{
  "num_attention_heads": 7,
  "hidden_act": "swiglu",
  "norm": "rmsnorm",
  "norm_place": "pre",
  "rope_fraction": 0.25,
  "attn_scale": 0.125,
  "bias": "none",
  "init": "orth",
  "optimizer": "muon_variant",
  "lr_mult_o": 4.0,
  "lr_mult_up": 1.36,
  "lr_mult_down": 0.7,
  "doc_mask": false,
  "train_tokens": 784100000
}
MLP neurons of a small language model. Each row is named by its layer, matrix (gate and up: input weights; down: output weights) and neuron, and shows model dimensions 128-223. Each number is 128 + 24 x the weight over its row's rms, rounded and kept within 0 to 255. Numbers have three digits each. A neuron's up and down rows have the sign that makes its largest values positive.
Before each neuron's rows, "fires after" lists the tokens most often just before its 100 highest values on Wikipedia text that the model never trained on; "fires on" lists the tokens most often at its 100 highest values on Wikipedia text that the model never trained on. A number after a token or word is its count.

fires after: "\n" 82
fires on: "\n" 80
L8.gate426:099166149140117163136078115070103125121120129140089135121120139108149137125103148130170128135154149116124123116122120113111106114153101133134126132139154169134151161132079087120128161086144122102111113106155159156159122129116135136146150165080102118123140110130132146102150094122115145107
L8.up426:156122131123156102087123124115133129117136132089118125135133114123127149175121165101156176150129141100124131140104141099129151143116133141129117136127108124148120144122123136149128173119098107118102116125189194112191116125141148122136133149128106098126146117146146159108179111092112134138
L8.down426:145137087144156161130092155094139194076113166123152155117122134128152126131120098115121109140157104110145101142116135106100101114153175106128119135119112101146108118133124116170165158109088131128132146163110183176175149124165145110171116143100122101181087162076176122150087099133167138119

fires after: "-" 12, "S" 9, "s" 8, " s" 8, " S" 8, "E" 5
fires on: "l" 19, "le" 15, "er" 14, "on" 9, "all" 6
L8.gate706:098093137160156162114167141136096163134172103157091118115183118147125155126152147093143111130098093124130123149157145147136119088148137167177131122124156133117165108155165094096123121130110165120147128118165141196147145099126124104131123135170145127141145129119060123124086150162137109107
L8.up706:117159121123138169155128118139093106120125097154113134170121146123094139155131152112147114134143135113146126122092119110129151122166121130136131097136162120150146148155137095122162156151158111104083149087120170158126104086155102097119103183194138139127145100125083118153101154158124110164
L8.down706:179130102152101121144149127130132124116112113130115137098134160117111085156201122115126125094135105137171145079148097130168169153128151090135127165118100101111118154086121154145136100111104099125154098151142123102138083133156144151157127148138208128157160134126132105128117145118161092146

fires after: " S" 20, "th" 12, " am" 7, " Am" 6, "S" 4, "m" 4
fires on: "an" 19, "a" 12, "ar" 11, "u" 8, "b" 7, "m" 6
L8.gate595:148128127153161103153106136106108101165127129165124163096103129144161161169137142125158135130100095106111118156076102119144117161115147145134114142135138139141118138148138159126090128147126136096107136138128177121143144125116102140141124114158132085130171140163117136162104073145138109117
L8.up595:103126126167127112145126094164153071111108149146165147117152121122129083133107213151149155138149077130123122155132116165099161154104130095155133084176139118085160148137117122125161116111082103123181139087144127127136142143119103103135075126131159141122107147105121151169129112131125128118
L8.down595:066121143101145121170127144151113115155123099123120152151133122131124175146145135125138105127121139100167105121103151101143129100141210139090143141107086133182121166088145128126109170153111136129094127110102136110118165097120135140126177138159098128119132138099196101075111143103136154107

fires after: " s" 30, " inv" 20, " S" 12, " b" 4, " St" 4, "s" 4
fires on: "ol" 33, "ran" 22, "est" 9, "ou" 8, "on" 6
L8.gate405:114126152142158129146116145125190142112132125169066113126117097168111103105141141095102128144126136122154135134125109141089124126141109176182122152133149148130129167109166125119103134144116119154173145128109115144133176150088135101104123104110114127123140121131087098128081114117128130135
L8.up405:096106106112155138104122124103114148103129138104129121165111134123114121143166134130104125139114138145153189127106175104151124103135105109151145159160123098128145102093152093123127116149110140075150137140130158160129116108154102105153150169110146132110141139126139100126126090113144099094
L8.down405:139168076128152109145130117149105106130126138142105141158099098106172112148082131098151144140127128135116108071153095133109148166127140153106120148104126098083099122108114105150160113134141162153159066131119131133128132152107195149114131132114084134086139130141126121117163122114134104110

fires after: "\n" 64, "f" 6, " The" 6, " S" 6
fires on: "\n" 64, "se" 8, "ra" 6, "ome" 5, "ty" 4
L8.gate604:154128141131124113158102128143124119120103150091111121143142134119154143145137128101126170097151149131110101134145116069149097113126113081127084172099101146138169172111143102200159188138122105094153126067155124129147125139107145142089108129131157126145137128119099114104144160107081163118
L8.up604:123171126143087141119144113148083100067132147120153128143155124148073124154143101096143154129181132142133092122103114083123155094122154093113151124138076115111142154137113098125156131107121121109107114127131120151107075140145151097121092140104100087130114107166103142129110145083082124147
L8.down604:165096162160141146121103177151124115136118109123111162105139121137163118136112100114105112127107085153117129108119122132121086163111124122120101119114158104148158149115125154124076122108152148132127132125125152160134110130143109118117120136152138120116112091123132149136149135106138170127

fires after: " m" 21, " M" 13, " v" 8, "z" 7, "ab" 6
fires on: "in" 20, "h" 11, "ach" 10, "b" 8, "ah" 7, "ix" 7
L8.gate491:151136121135106146145111168130091152141145134149107100167109123154121135156141118140131085140104097134157119110162145104154137157140123123135099178093132146126155111146160092113077116130093140105083185125108123114088155127134054146122135099100128158123202146141107131106134092158172143116
L8.up491:132119138139126115178134131122117167125110149108100150140168147108087133142144095128078137085146117198084132135143179146108117117107140129167154138157112191157155101146113133138144170103115130160132168106110098134123118140173116105142106138126130129140130087142147124170135098124137148130
L8.down491:101097095119149130104111138104165130131127100149123120126084160100094168104133153113134119139134122127158093097110096143079134144152136105126142167131105137134132119048113164138192134142133147116092110151084089149139077139100122128121137132106131092143191116124116122054096143154140124134

fires after: " v" 21, " M" 21, " m" 13, "ab" 5
fires on: "ot" 43, "ag" 11, "ic" 10, "et" 8, "ally" 5
L8.gate501:126169142101132120129089152131088144152142152092140141134122167165116095117098132154121124133151116119139133102110117101169141137159170143117142085103094097129142108138118104171120106121142093107137149125116109087101101112115091146132107158154117168145114111116125118106148116075147122114
L8.up501:110111139092151091152129152120109128167111101094131127122177166135090128131103111163129170100173131165140128116111148116129121122171192081124139173110109097138123128121139130133132165121142146107146113129126141078125123098114100148122111117099140110119103104110140122141145108128124127139
L8.down501:147130122139144125137128134124072095092150148134102107081140138095105118150161124201138079138164123113171112115150133145096154101080132176126097128107108109103147103126137156126122122122102167103098143138115091097089126115126134090148114189073141135093127114138146134096111150127151139134

fires after: "\n" 94, " P" 4
fires on: "\n" 94, "ast" 4
L8.gate1017:121100132116151137154166166100120131088122115154100131115100174113109139146141124166141095099134180149116115140110122103161141089167133126102111121165162110130151131128135130172129197089091136095156147100150163131109136177132121140091129109123116082126152136121130058134117134120127138150
L8.up1017:186118101091097145158106128153150123119145174170112104092133158124153113102135120123130135159122124169098113107152113150150126142144142126077122161133123122115138129144123151106139091126117162143132129149094122133145160139158151099144129121121085184140165136184137105133112165123145146164
L8.down1017:096140127118104124153127176116096112103125130177116112159109106163167161160136101147124116137131137131154175122142105107137090143146141117126136117096147096127126139089162142143104180104132108117163115153123142130136077191150123149126158121118131097158172132163096097142137146125131110151

fires after: "z" 26, "i" 12, "u" 6, "ag" 5, " M" 5
fires on: "uk" 25, "y" 7, " S" 7, "ir" 6, "aw" 4, "ats" 4
L12.gate339:144124133146112104112131103094133119131129147134135133149141150140110118130120120157093137134137106137149126119146093135102123101149144120116159142119192167116151117159138098150171145133114144123098145137126111169176157052116120117186127181181133124112088139128106164126071121153085140116
L12.up339:111077158111144203148101127144133134192145130161120154085131109123086117119105149107115143147135146126127112126115130145121153141097162105125105119113170169154130122166139113130124114141107116114076099129142126157123137116122129198137116131124121121158126125152154140088126104179103118163
L12.down339:128129115132133132117098140096144166157107151117141144132135170138146114132130146148129112167119093108107103130158122101139128083129146115115125098120131137148117160134132087123096118122140091105158098147099111133138128087119194112118174129127164153107117114151089111137160107155121129138

fires after: "ors" 13, " F" 12, " f" 12, "ens" 12, " N" 8, " En" 7
fires on: "est" 36, "port" 11, "t" 10, "che" 8
L8.gate1033:102117125153083139144124132126089123111113139113119077103094120133130110111132145104119134163130176137173123101125079128160109134107149124100095162137177137142173139134135125115127087115075134133140123110141137179109150127077103099122139156132115173154139131107108117130105098140096120105
L8.up1033:176163130099183157143119131131136139160128082151143113082102105150112138065133148102178123122110122106095130097095127116097115170140133137126134127129112133133113141112141097130102174125149099141107157148104104122138113133144112154101144156103174096097113142160124111144082133124118137135
L8.down1033:081104170125123131102121143140113117125087099101154115135125099097126109136124116147175121110115132119180131095111113093115103178129147128144137140116123105127130088157112115119115123157120170138138130137097116148119105070116115175119120091072118132155142106087098175096104087126155121138

fires after: " G" 36, " g" 10, "G" 7, " (G" 6, " s" 6
fires on: "E" 24, "O" 24, "re" 19, "er" 11
L8.gate798:126128125123142131112160092118167096179135152111128140153100142121110148110161128118161074089153145127126155141128139131111144126160157120099147151112123137124155137122110121150152136140098195138160129143125137087153130137152128133113143134172124162099155130154161106157154144104154095133
L8.up798:082144172141149141117148149134131145127118147116156180138076088126142137096081134167097150138133089111154132114141105099144141171148127191122145112132119126091098114119127180119133144109095115138157114125133126111135117146124130099134128119186145141122166169137129110109103097133099127086
L8.down798:158083129121144118149139139119189129177142142142182164195150116108115125137173128089154083112139153155138165135135136124148141139150146087142164158133120145154167182170121090142137127141120147136142143145108124121130144144199111159130125153157126156112154145154125148131142097128140091121

fires after: " one" 27, " some" 6, " O" 6, " most" 5, " One" 4, " part" 4
fires on: " of" 78, " among" 10, "f" 6
L8.gate817:168101125152153101135125120142105113144099158106100146097133140180104120075148142131120129130118185087128096125192087089122176144087175134179132129134141170169148102113124147094155134143109120141137091127103103135153178154115159129098160066152126137107099114127132144117121127091147130099
L8.up817:135143124164139082142119150149136129110109151144123140137127117099149107126143137150163119115132100176057156129103121168112127117170110062148172107156147112139142080143105154156110128185121115173141167138110124126159148177083101121142145105149124117085153121104139129109122154146147143121
L8.down817:130118130130110110145152128126141117160165135110142126133162129139087138137128109136147156091108121141138115115185092137092077129105172103147151158125159150141136171137125123135161123074139117124113089145128105182112122138126141118133155123135098056124116108122192144144130107130129097088

fires after: "on" 18, "O" 8, "v" 7, "r" 7, "or" 6, "A" 6
fires on: "or" 21, "r" 12, "ial" 8, "id" 7, "T" 7, "our" 6
L8.gate284:156126152124142124118084143132105159126152112099129119141161139119108147109177165120151115092159181129132129121125163140145093117187166133095141103165083124161143123142130175134118122132100149151096122127167104140124141106129142112105095106144139149137112120177131136116129146075093139108
L8.up284:144141112160128164150168175089132064104173119132145128083152127127142115128136142148166120131153129116145124127122117103119096124145110093142132092135148150125161097122106140117152125122151126164152145103136141168149141140135158120132124144111114125109145143121116098103122165141134143136
L8.down284:159123149102119145113100104157147129109127101125130133085138119074104117119106162142182132150157122134132086065145116111087091175103124124108106174123126113135087159109146136119116181100148162107124131119176116126134126115103149093112145111122165127146116163117147132107138139115114132146

fires after: "\n" 31, " W" 8, " Gen" 7, " name" 5, "t" 5
fires on: "=" 19, "\n" 12, "re" 11, ":" 9, " by" 8, "ebsite" 8
L11.gate478:133110103132150156113118099152162128125117129185101169143097148127142141128138100116105131106161105147166108125124082119179122127127139093114142134120112152087135151189152102120167132157110149139124133134112100143122134147081102127154112086130128138155144132161120111062148140116143148093
L11.up478:146133087128094121096151157103170075107142138147121133102110134107124130155168108136133101158116137139117139162122130116162173117137146139121101127117100123109144104146124122141140158104114136117129134112118151176149134110155135130169140149114089125097143087159132107099129165162074124124
L11.down478:150094159118110134099097141153111134099143070131161110088125102120170145122125120117118128121138134140152137106149092114092167141088160079161137125123123122116120097115166105144197135158180120126129103112136087157146152140180093114119142156143149105152154138103117113106146146143138170130

fires after: " ch" 21, " K" 19, " Ch" 9, "o" 8, " T" 4
fires on: "ang" 12, "ing" 10, "oh" 9, "ange" 7, "om" 7, "ad" 5
L8.gate502:120132094142114131130119103147140145119127129137117096148131117145127163129106156153125098124164101078155150129147128083113125104142180096148131126130151129080117072107126123110154092145078137091118139094093137095161149153166114161127142127128161129118149120164114092119125139168124084132
L8.up502:097115127146172126154115101142122108117071110117143098143147148139151124110156116122149115146133119138087152186127139146149126137088157146152160134100087128108132153113115119175156102122134140126115146088117145100162172160116111143137106121171122150139176119071102096129068109170113094080
L8.down502:086126130100117153121097142101087125123127141132129126116129115135183117137118141144165138137103137127158096087136122164118155124123158104148146108094141146164146119143124123130118199120123124134134127156125134102127167111134158096139145120156164116068171119129142114110122155113162122143

fires after: " T" 16, " J" 9, " N" 9, " c" 7, " com" 6, " n" 5
fires on: "am" 33, "ig" 17, "im" 9, "b" 6, "ot" 5
L8.gate722:097098156105137133119123181137137093111124113113149126103104143139132136135122100110120139126171122148122140086135113160176127141150103143154114125125139136120134115108185118096124127149126102116119120137133109104119131108081129117137171130138110135130130121138089098115160139103134132142
L8.up722:132137131118128112120160131092122094144135085122161159166100111081155105150125129146149131131137133101151157126131152155201093144129127102128114160134123171097143090144170144117104140092108169135105095142116119154149136169121150107131138147166092114144117134160129086128149141129173117119
L8.down722:129113131080129120151124134148123101111122116153142107120117112123102150145117114129151112130131081137110146145095153109166126111141092131157132118120134123132090108100129125090129145092102116155123124132145160080114108104134133136112114135090122165160149126090191135106081100122174168115

fires after: "\n" 87
fires on: "\n" 79, "S" 7, "cl" 4
L11.gate1057:141129107104099137137134131146155129100123122154125131113080147146104132159158121106126152146108115185129138046147131177141111107167158148113135172141117145075163157120194111175136146080127140102154127105111113128089155110105114153131142157135163130063130118099112105109087129127104142131
L11.up1057:154112098128134121077084163122148166123142128165110140148131095150128141147124144113098149136135136151117110107098098111136130138159074116148132103145132113064181140164099138124126150117087101104122073128084099141109116112126153111105138117124161136113178142142131116118103114092158136098
L11.down1057:096123150092124155143122101134147097155112142084106123131152127112145135183108134123127112083119110116130103135086092110136093157124138151146088143120153161098151118149146133114113147142157130124077128127117115132184104155111128115146138124160115118152143096136120178121163128095115118143